From a checkpoint of a small transformer trained on Wikipedia: MLP 1280 SwiGLU, RMSNorm before each block.
MLP neurons of a small language model. Each row is named by its layer, matrix (down: output weights) and neuron, and shows model dimensions 0-159. Each number is 128 + 32 x the weight over its row's rms, rounded and kept within 0 to 255. Numbers have three digits each. A neuron's up and down rows have the sign that makes its largest values positive.
A block is one neuron, or neurons of one layer that tend to fire together. After each block is what it responds to, as a language model described it from the Wikipedia text at the highest values.

L15.down963:183157148140147103139139158185099069143103149107162068202076097147157145160141117130133148140116105064140164114137121127132160101121085132097175100140095156180071135102169150208124105184141125156084101144163080213092098112113136161147183129079083132098172137139152084136148107153090108147135147179092127098112091147125150156090116072135048145136113120141158120109154151137134182093152099115140109162117139158148106115119049124106140094157121098110183051138092117048121137122161094
L15.down1170:108154138112170132089156152096155123176110153103129129142137146175163155182102082185175136147141112093125133124119093080117109146131074149137169083109130125170097136127122098145120152013195100158171168164113127100128097133088130133049076111097131172116156129160172118132141148149127123100175160152149107124084132084073165115095108129185100166141122179136150109111140126135110145060120107133135112118118144166119146103136138081114130133165151176122116132104064100112155131106114124
Word-initial pieces before continuation. First pieces of words and compounds that continue (stand-ards, bomb-ing, head-quarters, rail-road), possessive apostrophes before s, and "== " opening Wikipedia section headings.

L3.down105:104154140112103112120094102071191150154104126166136128156150131140145166150136189093133094153156237112146086150122138118120057164140124200124176136106142138133122130117168171122132116092091123124097106058126133131097131100160072146113180153106099156128150088165102084104142143095124128134139100182118108052146133084155136137074126093070148172135131154102087117204093120144092130122163105153074162132142119186136083096142120135128237117144176093179086158150171105083135158158112125
L3.down401:144111121150089058145149120185117161101091065103161130138121128105123141115152146137117063116190172127121118116121182113148159115099201128081124122161109107106170151092170080071156216175119109148136099149141131120160135118102142109156088160085146059191171152096119138099155125135046097154157132134167124131145138130127133150119071135116139129136168070179147158117034077132135128139155125134159191184184108172088119080081091195127095078131078151102157144187122122159114165101150137
L3.down591:055129083112071110147158122154171119106161142120152143216110087093116127164160142144186202128151125125112138092122160105188137138092112158102081069087164049131091147069148172097169115130116149145166132178099087157132139074184092114158164116180143163151138104148206041132119086083134125108164174187193113139127117185149090035138111107096144120142129123165142108143096116141113118114109140088112119134142088199135136087112132098163103101126150116143143106107097092168149144158116145
L3.down766:133120160098097117101065184109137096161114053084169117117126099110104146109130094173142079114151124175163172124037223118138145165171098143139145116133108105132151148103196150113142156133091156121100082152124177132118114134133133125098100135136138104132175111129061123124153089164145123126105109128131161168121123129167109088124122115148131146113161099119089144084092104154148125145142117152145171165072135118124164180160149138091071107116115101091115180172158119094128063167171152
L3.down802:153159123077110095128110085156104107115171134100162083141212120194170124124130145138132117076163121136097116160123094095110091123104095114125128143191142123064155147100137126131139182148074151105097135112121160199133123115128175169130097127137112139106147169158103091164149144139091147180088065126152093074139102095153148131167131155142129161181121089164116104162134078127156114159108179149077106130137139138072141150141139126140171136167114131162156092163174105132113088145138125
L3.down1023:183101093121126114113104047131142134065126149139081105144203123117144156120125113103092157069178089106168090113137180126105101151170099100127109139128134095130157145145123111107156084103063115071148137117108103168086139128118158204144122173108129079120113199163137060143193152166122129151184125125078169145143126142124096088144062105163151157080143165124128127162104180151153128132084166121104097123068219136106100151122184133082098158174186155140134099167152138203174158126151116
L3.down1063:120086155130153096080140101117131172122120139149052126166156125068172113047118044113181167108136131139134073127112082155094199143075129112174183104138131192105127161100090181050097079171140092104136143131113141139074155113129118167163142123136113130114112143096113140138120143120080119085131167091110125156127126156143115149102143126150154171106165074149118116074160103128115042167127134142183088113161110113136083089165094091143116160194154126132094141156059092033181117156149111
L3.down1207:144166101048193119090143142147141065127148132113107136135129159113180138093121123111145134136090168122075121099113099102138145133122121149111119100150108159120148161143173115107112081159168142166105123141159161134171127200150113138139206173125144125148178100124173163188107149107128110156158074094139142149124113079143134104135119084118114117207137154163136137113059113116141090146150133129171186175083158146110137175141132154139071022125134138108177202123162032188110141061163104
Incomplete word stems. Word-initial pieces of longer words awaiting a suffix, such as Administr(ation), individu(als) and Public(ations), plus weaker cases of "on", "out" and sentence "However".

L3.down0:149111121118142137139166144123176087120114138058116093067122151161149149202128075125060066167159117117114088156122203127130090103118112128158126126150175125108161116105108082090137126117113128166150158150179166122096123111081144114127000128118142159143121141121110150137071072181185148135140142125130116104116150087100118146178093062137157116157099157119129140145181135160140204115086118120059189114111120116123130167123115172125096149160111147146157154153128192132132097122171097
L3.down6:122147114152127140136133138151132154181154141136177149160111132100057107157082079134133135177099128149103125161117088155104075120089115125164135062123102152088087119184103147101134045144112121124134161105151136107125100144060193126083063103125108133113122144114131174157128131080129093144140109117106099099095255107142105118187133126147107217081113133151135126184113184124152085186134166083122106077123078163064090062115118181130135122116138132110149144167119150121091106124099174
L3.down21:135106127161161171167128087109164133133138153152116155183116104078095194119086033107086107097126116054145159156105067127157164116064107133123157158114162146111121129110118194120073170160150102106168104166085151093121083129130121132115111095155039069136155093116154157134147136175079123132113183101111126158083079179187127105126142105250162171126062124145131138153176148134124118110140139101131168159177118209147156167128135123141069124105120179125188141098124157150118127094131101
L3.down320:083108174194132138173137137102190195136163140140151133117150092152126092111084109115113128185130131146118112136161083159148156172087141157102102087136219139119191138154137089115150143140089090183134138134124160108102138163107115127121141122122098115118074058193173154168116114130142162169099156146116115129101077179129107081107152136120142143157126132137160060143111072127112128161194106116098136068117061122121073183167138130058150100069127104115174128161133117109171093196172111
L3.down586:147130166130163142077112076112115146113134166087118091117112144142105161069119092124076135114091137216094133162109166172089117129218126112165116126133166106184099108180090141110077137195112079097103143110212135086113143100079171150147115143107120097130163148090101126187180123135203164162144059130105135158112186127108101131112083090154167151188134159157114134103166116134136137157164148119138177137151177132106101183130146145142088118087165086086151138094128138095154130164148147
L3.down665:144144119105157103107133118080164143099111053157091113058129105087104140098191048124086141104140211147101111137135177166086136116156123141017100135119163150139171144105133154107171129117144109124142118102164130079169091101103133132120144138171098150139130153069177101154129036101139158054122148147121127154114124098125089105106090117161096171195092155117151151171128175128143093130200133096138129128078127127081083152101151153117097162106159177145146150167097100097136123160164142
L3.down1053:118110072154161105156110080172118181167055069141113178141153093091157146126148122167119133094124121168185164157179123115119164126125190092110132141129176211103117082077100156183163148139072116184182132104087151145113175131116168108158103114100097181090092105102160082133120132161106144142155124112154130151089162181171123142128184154149143107156124140175152114165118126164112174122090161161131132186135089140159147145127193095076179097138105126148115177169113156199113096110132170
L3.down1111:114088171152109084144154138121153162141105133122159133056139098120091109162153132167098104153115192137119122072098157139118162152091158169175200128100114095124132169123078158104134165119105130146081145155163143184133163142096066144081108099091139095112199080099145162143132144159121071081196183203149113152077102123102106102100197160126116156113147141062154101104084141127133100163108091112120125129156116121144099118146172165153163132087153135128142082134120126112072083132156148
Mid-word name fragments. Word pieces inside names, mostly non-English: Arabic-script letters, accented é in Léon, Ah in Ahmar, Em in Emery; also Release in film credit lists.

L3.down166:184160140115153126157106145148064105088116103158215094135192136148107203105130173130099124097139136103125103136141189169124114128173118129125123132217125127086171140127152130073133086097148137149107158079112127123113129094167143175054049131120111149097137086117134166177133146105126083097055126152080125137115077131152073128139150175139089073146121221160133156111142140085156132093123127152137164113117139140143123135087126104084058098107107141154139133081112077137125109115136109
L3.down359:161122157165144123104126158185158093119142149089145128146149089109104121108176131135107114146117100181118102098152049127081100116141077142148135109104124129106128119124130111099161084188095091149108197188133101132075165123052179139160000145098149118119125129135161164110136084110084137102113103094139157116094197138146133117157124060113113160052130152129071120184176137127141152153076115130116168123177104152110117059106108142118134124139140151125076104142147112124118145149139149
L3.down556:133067155107162075157088126134119153109125128138154120124060080112106130174133125133103152083154139169154122138143134124134134194123154109105113120182150123156118153112069093152109144136134115192146145095153112107127133089087137126138069163102109131021123116131151117130119120142138158234124121145156145103201071187096050167114130128076150112093057141079081140101096128164132197179181171120104181119079131139006130137191153133116175109182151149130136125214131133139131069165146089
L3.down580:114135100125099136079125105168083119120092186101232160152122068195137117145124110173067115161116126165090095129093148160084117108123116095080114118170105120093120112123143102114149098133106125145150178153075091117119179137060156152109000117161133154093148105135137164141145091153078142125127128094145115140117183124124112099167084140129137179089125183093113159127132112100150116115084123110111143132134089176101150106103132178128137112142103128114098107119119189071168131096113095
L3.down594:131129100081094095136132159181079078132159161126109116112135089139162134118106249118111120119107175091179112081177080099130143137157089161110172091135138091155103165087101123149079149188123118188084127117117114142116118093123005094106185164088124134066128159067164096117098170164170104149066114142144136087117136061092131152153127103144104110138158194084178107144094088147149092078146110114128095184115158155095099152167150099101161117118143089147116158119103107170135161138133108
L3.down747:157105124093091112072121101129122095098119154157185187113135099126105200100077086142073135091160131146102149118126150110097151149138127084186170167089153156194141151167170131127136128101136133121160140063166115060155138141151098116110093189162162126150115116168117144087116085156127133106178100066155150137113144093167115116137108073201113194118113116047083167124140191130182148167135070069148090149194099114126083125132132156130120138155104146118107167116113159119157129132138115
L3.down1224:072106137137177160153081172117127191122121174099110123128106136103149147172094096066088169139133105186151134133091156073175201177122165139108104139049188109109145212106170113133139123116115150118169117131074147139148113183165165102117131172102192181143138145126154116131158096122098108125109130208118121186101092126133100152148126162080136132155153145154085129089102099146153114152126136100128124108140134156155137159161146137103120098121150088141156133053138195092124070128117145
L3.down1268:140089158096119089042152167136154139117129165116185134122096144096116155125122059159106173126092108062137087123190175086127146077168116076144186146178157113154069125189214081109140145143139109112140142095141136101155131098112156131103181117134161116111105111191136092181127077124108146148103143120098150139122094129070144125130120124050106147173153138151051169119097148096131169126104097033109141143157133187112184114137089145163088150139115069120121186133121091096077120080121098
Possessive apostrophe, word fragments. Mostly the apostrophe of possessive 's after nouns and names (Earth's, McGee's, Men's); also mid-word th and st pieces (Perth, Kavitha, stake).

L18.down29:160127131154111144111152115133162126128124121113144148153178123079161117095137155095133140066133129207135118113125086059111140111147164127145187131169093125062078132124132189098040157113127056088106127173139101141111194196119100114074146144113153083123101141107137129103164128109097137154097155141118170127181132082135138120117166121118079118140220174213144144075139171068110066081088139095063130156126128096175131137118129165107110137149153123148107134089118150135089133144116119
L18.down870:133105124102052178078097186063075126144132199142061104159141136120116074090115080110133069120127105122057135131127126119095110124112148073187145091108146110136148189116085149119071145122142130105119109085122146186196157124136108163124118040059164135148150123079111134102172146105147173129094116183087133165151102091088173117143138100112106101125121197118158161089121144139104140119093115091154168098073163098114166159089144137189124141120150124144054108115130091164119126092114056
L18.down1060:145136091096139176075107091106068092158105059124126084130172185149170125153120149112091087127148073194118072151104044124139118065094165151086142161080117192087082146116162137136100214128129166089081146118103136089106049160130110153159152147080149144171115149190104203112168141128065119139106122090135129143090169131136150117114123149077119123124128159154168110204168139130165102130104130146111106113181136132145172163108121138140165129163145166106150112128180120071071134179129163
L18.down1256:127157105141132100145098138120143145112134133137102097132157147084127132136135116112148134182150092126155137154130167082108133076177121132134126114129123155146151130091130122122106113176147134108135155114113177188093122136124049080130255109146068138128155137152109132132147167121098111077138114137184131171145000085168100162180128147065128158175157103173075153113085145145105198173129144182070104112143118144118133117123137169189142144145108086174149148163223115148100124125135097
Ordinal, possessive, and final-period endings. Word-closing tokens: ordinal suffixes and hyphens (105th, 10th-highest, fourth-grade), possessive apostrophes before s, and paragraph-final periods.

L15.down749:063096113149158178136133153125124110168116084131232150127091097097146121149084140107114183132114125150135141123088166061149119071128174082113103114165086114117117106217101227105165200153161119109124114138117087119143165087124153071098154144132128130137204119125146111122122170114122124140139126146093144151109133131150125102153072149096114054176124161150133123083191090098145126129183106147128117065095115148131144079110173100133167079147090183116126112135121149098104183185053162
L15.down766:078217135087106111124141147153109137124183098112140105183065063137110148124189133128137141150071173146133161192148160198142121142131131170146151099109128136119133050124113171192068083120124122123129148157148187141096142126135107102174123135190134125138141090141136087102125074147138091137059159095116074097135095097133144090113143165167100158136110145088170148147142133105165075116142116063145109126112174122105117097106136112113145092099159156148141107158123157165165160118121090
Possessive apostrophe, mid-word pieces. Mainly the apostrophe in possessive 's after names and places (Seattle's, Galileo's, George's), plus mid-word pieces inside long or foreign words (Escutcheon, Gauguin, socio-).

L18.down31:144160144140170075150110164094112121164142102164196220209179082118130126067099168128180109133117084084135097209161093092073089098080166147099057150140135116138085091100066127111094129110133144179211145158116071182182124099176147127150033126131158130162158143102150103137113139092136126088092132164104128116131073148144137083146182140121072122138129099111106171130138144107125127133103150142143150132099171108154104158174083180114122122172138125114104076082161099114125107098119088
L18.down542:114094152122126175107079101098183102085129132092158105149144144128073147104186086134135096160113127183165138142085139121100123155121153133117164133131143146051136124172125088119123110040099113085111087166131164159087116144165180110123062141137110101155155148182125124106092078208137113138105144134061131106141116125026116189182098082101120136110122115126123154093081152176133107128064132123069091177104145165059118143157099098140119164156115097127099096139172125114107157117085159
L18.down611:118145123103059112109092140104159120118166075098120115119145136130112109056128093127096146153146107118111131168164077155049105137119152163190115155056070154155128119117078147163129106155162113168147132112072090126100066159152101129133170113048074161088134129102071126060117112121087142082163116174106130121160154103160094120149124138105152094087072112156151156162121070117069061151130186128189115116118171112126174115099156167146135162173079180158081154183125081095140119107090122
L18.down851:094122127116114100125058160136131098156078095129106097117111128142144102139180221092058133082103116116166142130176038103150095143093141137142112098107101109115125214137082109134096101075099143122148106174120085142107098137139133136176109111134079137154127153077098084092140155152160174149093112145140106092107147139094132097079154153128141090048118110124162143119103090125113121086141108193099105125147148107112104186192065139122117067159159147071168149150120111120096090160167070
Possessive apostrophe after nouns. Apostrophes straight after a word, mostly possessive 's on nouns (player's, mother's, song's), also contractions (don't, he's) and hyphens joining compounds (African-American, loop-holes).

L18.down85:156149135185180088147124139148116122154120111153142155129173192150090098128122121158093175081161134097154158127103086170098162000062166114207120089109204158124169076134124106126174102141111174153175093149205147111157069134134156135189114118112126139106166162040129128183093136154107107100138130101111091114109089161151146132096081085169118191175164113148123082080137092157129127102137113138098086165120158114176117113096143161133107117147105149119113157157122093180107123140112161
L18.down95:164177115126115120113109138159135107113114133122161116143145107069157180117196093094149123122095132118149173078082119138076068112138172164140093135145118143070121152120105100078047092133199178130088109161101082143147164163089163146125195154131174135095128105117145116125159110143182117169142144121160126142113059144064156101137151117134080202112123110153160109117073119106072153085142167162126113118084129130125123140164137171045112102131176147132129130102169178144195112105143113
L18.down315:195126146117118164157137146080116094102131122132197155129137133146123136117176119091111102115102152139128173070134120098151112079049166163069144122108137127110165131103100117095109090111109118098195136136114107128180151153124137104166022087128109096098167142103105132115129108082177122085160187169135146099139136106135076105112128123147127093150107151140113101093104137081074181143129199111102162107117154109094186133013090091153107072133140152096100093081125132141150100190161074
L18.down368:096169156166221136159118088127161114155126132135112123104098115197087120033127162105160131100142108091093150103152164100156141138096112102134148153147072157114080118167107119113107087130166154159136172137170161121144155065101173163180162083056146089149126148123154128135090169093134123137124137136109150070083139140077116114088110147143061125097161113188118098081113166141089095139152138114094103055108160122098129150132137066123162173121137112110125211104133117125158106124117150
Mid-word continuation pieces. Middle pieces of words split into tokens, especially Arabic-script bytes in Persian or Malay names, and English fragments like an-at-omy, Dep-or-tivo, end-ocr-inologist.

L3.down14:185203140182127152080125124098112138107109140142154126119114077136142122168153128110172181121087120136105144149127187097097101151085155147139118162121141087100138164126102201186172173109173096136143113166131164176171097063106152125206104108147145192165077144134147050134204053138167131073137086140140163150110114092080147188075113065165162129185137106088141165126060042107097110132143097095085131156127126155117062121113083137132116136143141097126173062184158135132146135101160136
L3.down231:121107129103142146127183129140125082154177130148096119195172130066154138159124127139177081137108145153105111149112071117126115121161134128191192123076190160135146066167150108104073146113128121097146142120112118186165077121147120112087074119138139131125155173094099159079037135181112103091121176161107177120118090086165195095141147108084118051172146162150168158091152172155096102196073120130132155099178121115087146144065191181099126153112108125075115141105127127083146154112090134
L3.down628:143208134093147139136161124164132180109126197079219106132123108181106104149137114160121126089157080108137109072092165162163111139085119122177155137096093070105143097130081143095154126119139124158142163094170125136073111173085195153126086196127104155125119184169116167161099120130092126172082087154123120073129176112110126113109142069134159098091127164088124123134145143123133135177100140111115137117124060150117057127156108060166118113117089137089135167116130187097138081167139107
L3.down881:172107112146061121112094116086148145154173179079115123143128037137118110138185116123110082107169170097172095114099145155076130120120088105118146162197119124119113076155097170176138173105115114093125123180143168117120082113083148163156093108104113137089027126121117001106149178133113117136138138201118170106137156099102075145145131145121131151082045082128122117115116112147129168176142123094080149159217104135058113149090097118131187150110143156163094156168071098119067125060143116
L3.down907:058120107116183158225128137132161121171165091101155122165065071135136125133085104107136124157138143063103126123112137187153107139154067183138143119056122086130139125128148165117185126140102130154149092119158121137141120109068107141107063110138114132158162160167129165123173148137143089199098120118128113132149147131065171143143132142171088114126139153197111087099157137148030124122184120105098188150107126099231147125120141105104113131100156135125082132085099114170147078144094112
L3.down1005:154123171180129104122118075131109151116077125113149112218126101093124079153101079128161151123145155148158102075073155169139145119105118118143135125162134154127142188079126073130160113142129151152120100077151111101107134131152163159143183130106129109093144109158156170114140157095148118134042093140152082153109159150131077100121114122192131178141161076105162088139119142100099063162151113095111135131145141115089129100185122120133183120152157096163172148129132123129081112104115057
L3.down1098:174142112185127141149109159125118143131122159071132148087093110142132136086126078163105071101105093161123168080134233085175125172139104121163143128195139125093119131133144108109164117135117161144169141196118130138094184055157113158129060122112094108124149113135125108154195150087105152175154113145067131160143201100114168152149115135087092142132162153147153168043186124144139108153111156184131178164077113159173096149129187079128127101161110129128143162119137119158099079156113114
L3.down1110:107105155138110096113139138196172114084154086149113125117111107081161150120135137084144153081103109118143148083108145168103106141072158123207142123145123178107127079053121124115136132141157097133104135186127094163108194106125097102158115135137135092124093125102132094150118106162131095127070169110108127142165138140100071146110159098127086141152171078065174115182123135173083138123082137133121092119093092091125042087066086141191142164138125110103122119159140147124143157140131083
Apostrophe in possessives. The apostrophe token right after a noun or name, mostly possessive 's (master's, wife's, band's), also contractions like don't, it's, Hold'em.

L15.down82:096177123130137155117130138151098134192089168083151086138127116134131146187145116097120130109076092166149119115085117077115124147111079141061121130124116140125125170125131130071171124144174089168160127079178108161165132128129135172190148111101094181139138119137086157160115068135128136123136064149118123153113130103135118110137131143100103092126121119170093148114116150105110152157175107140096060097114107174110145104145136161185088125158119094084155130173129097101079072131132032
L15.down417:120084081154149095122133141158175109133143107148143150166124117109170142129096128103181212079129081130137174142155183057077087098103118132163103115082101084124113142068106087092101146099112113149097041081190179187140130156111144172095171119127123102138112085157060113102094097115132096091165110100117134119111144117106148100103116085167097107132159169110109145153155115126158111143100111098142093159127171105157091160168137145102084138082155138125113145169188149182146110129167144
Sentence-opening dummy subjects. Fires on "There" or "it" as a subject before is/was/are, strongest at the start of a section after a heading, plus scattered fragments like "os".

L18.down825:096170077151134145126132135086174174150082136159128143149123096121156159172105104113169175155152122164139131131166117137115156142166086137165117126094146127116089112087072152137129117153121122181152183184108057208130193117174122123120116126118120147137126158097080119168120098129125097155043174164155162082144170124115127100145140113124076150126145107155093117142097128138106122135119139164096066109135175178104137117130166157164155150136102113161075181188192123098116101144136078
L18.down1019:094147149140119166117079125192157130164118159091130129137105148154156085133072080141113139138112097146097140078188198159136163135104177084100113090178121122149122066153120087123097166105143149134155105114121101152235151131129123152115088132117110112153145136097154141154139136086064174152124164112138077134171123137074126108079119152083150075157105165098098103158112092155127149135090203124162188200135108127117133156095132131116137113158124138137204146083100121115145146153116121
L18.down1065:139126144110208162164144164136157118112089086170138102110133133123140091153117074098112152103139145132131143110124110136175105167120117079145182080200146114080097097124133135103197118087165159135081186150137114114204205126126108101173065125149151112116139162085104127075137107131114098116094089156151079131162144146150134053084122067159123135102153142147095116124125111115114123151126176119186122145159119106109139109185210110133147196144128150168165131087073102129140106155152174
L18.down1180:102133227125176152138100152084129165103093174118165143142133153170104094196118095131122174106090077115124089133134136122102093059119112052104147116090104157177126114134091116117134169121143136122139174144131079132126184141139118094140067132093138074159166112150140117115117177152133147094086114041152059082100154090115107214118139098069126152120121216122119131188126157147067103161160044148141112126187085188129122124094149139114101128101129092101079120155173141118064113101140118
Subject before finite verb. Clause subjects right before their verb, mostly sentence-initial It, relative which/that, he/she, sometimes adverbs (It is, which was, usually is).

L15.down159:103076131113095082148086094171174170090123192116153107155093130086160180041112114130092141153138124159156111151094119145097077104110128109147119110141108151079135094146104149124165068131111121145154164141095147100144131137115116164075165109082144079095115098169095114028192097110112131153122126178113098164102085118139077074077105155120115152104051141144112121082076118149159119137136106119152070102090129110114170174140109128136165117089144178140037146127138113083118099137094161
L15.down983:153106143187148132098168113099144111143124100123145117101101136132165101111111100097150108063098077120149120184139100147098118100128187108083151048088164169092108149096110123135169080140129121109141127111150185109115109197069100150149113141098159138113152146090101195186098148159102119169106210045101115135127167154145147145095131081116096111133124082146128101059128137100132099134143090175116080120113110079150170148167200139089114134107087099167122101094108116065130150153121167
Word-start fragments mid-word. Opening or middle subword pieces of longer words and names, such as char(ts), gar(rison), mag(net)ometer and Gonzá(le)z, plus Persian/Arabic-script byte fragments in name lists.

L18.down8:151145127190167147197178130143118149135132111119008132135128126135110161153175137146078123164107152136159124156117084108148069061131138127110075203157121094189168142098116128148121187077095157036130076157102066163082034112107150138106196127129116128109085113106151145149066149148151145123159144084144137129125109102123166107120145151143082096157103161104119121137135126191130114091164096148095143106126083135109159149165124119180041105164127074122161149130153115147125127058108111
L18.down103:161165138133158112125184163171113107069080064143140204082171127101163123101171143113172091126125163128128127160131091172125149111167152195190126136130128129179111140111090191121124154126099158127159080120193158079110081132103107142158097153106123155128122097063141086104069166181130119132215111122156133135131147118163049097157140123132118132152104169082132112167113146060157140099138059122093102110120093135094083098119111156143125131191126119125104122102101168113141143092145188
L18.down107:174095145100118119098159167158194116145121136162138162108126128144106164101061115134188116136101096175067146144120176138193196129075162151132142105099196058043121106142161127130161125148122096149160078119018152160144167150065130116126176146130162136087124148140148152116118055182118123146109124130122145139166118174087126113126130139108127144136105112164132183105192105148114165073126127225075101129191162148157098139166170152123105171127110168108148123162077099149115088163084091
L18.down916:131088161124105148113133093142131143120152140180098155122135148102163156099131090151107128180142095118121101154139130131156041108156125074173174119198121090072137127077156095138121117106117101117154142150147162125090103108123094097132162126116146101077119125077109120063129144145180123120089038098195190094184126127105123122128143126129134156161172138074136124137131113147138135110181151124108143127194085116114068172135056087141110131090115177199066083091154102152093095126111148
Ends of fronted phrases. Last token of a sentence-opening adverbial or section heading, just before a comma or line break: However, Additionally, due to this, closing == markers.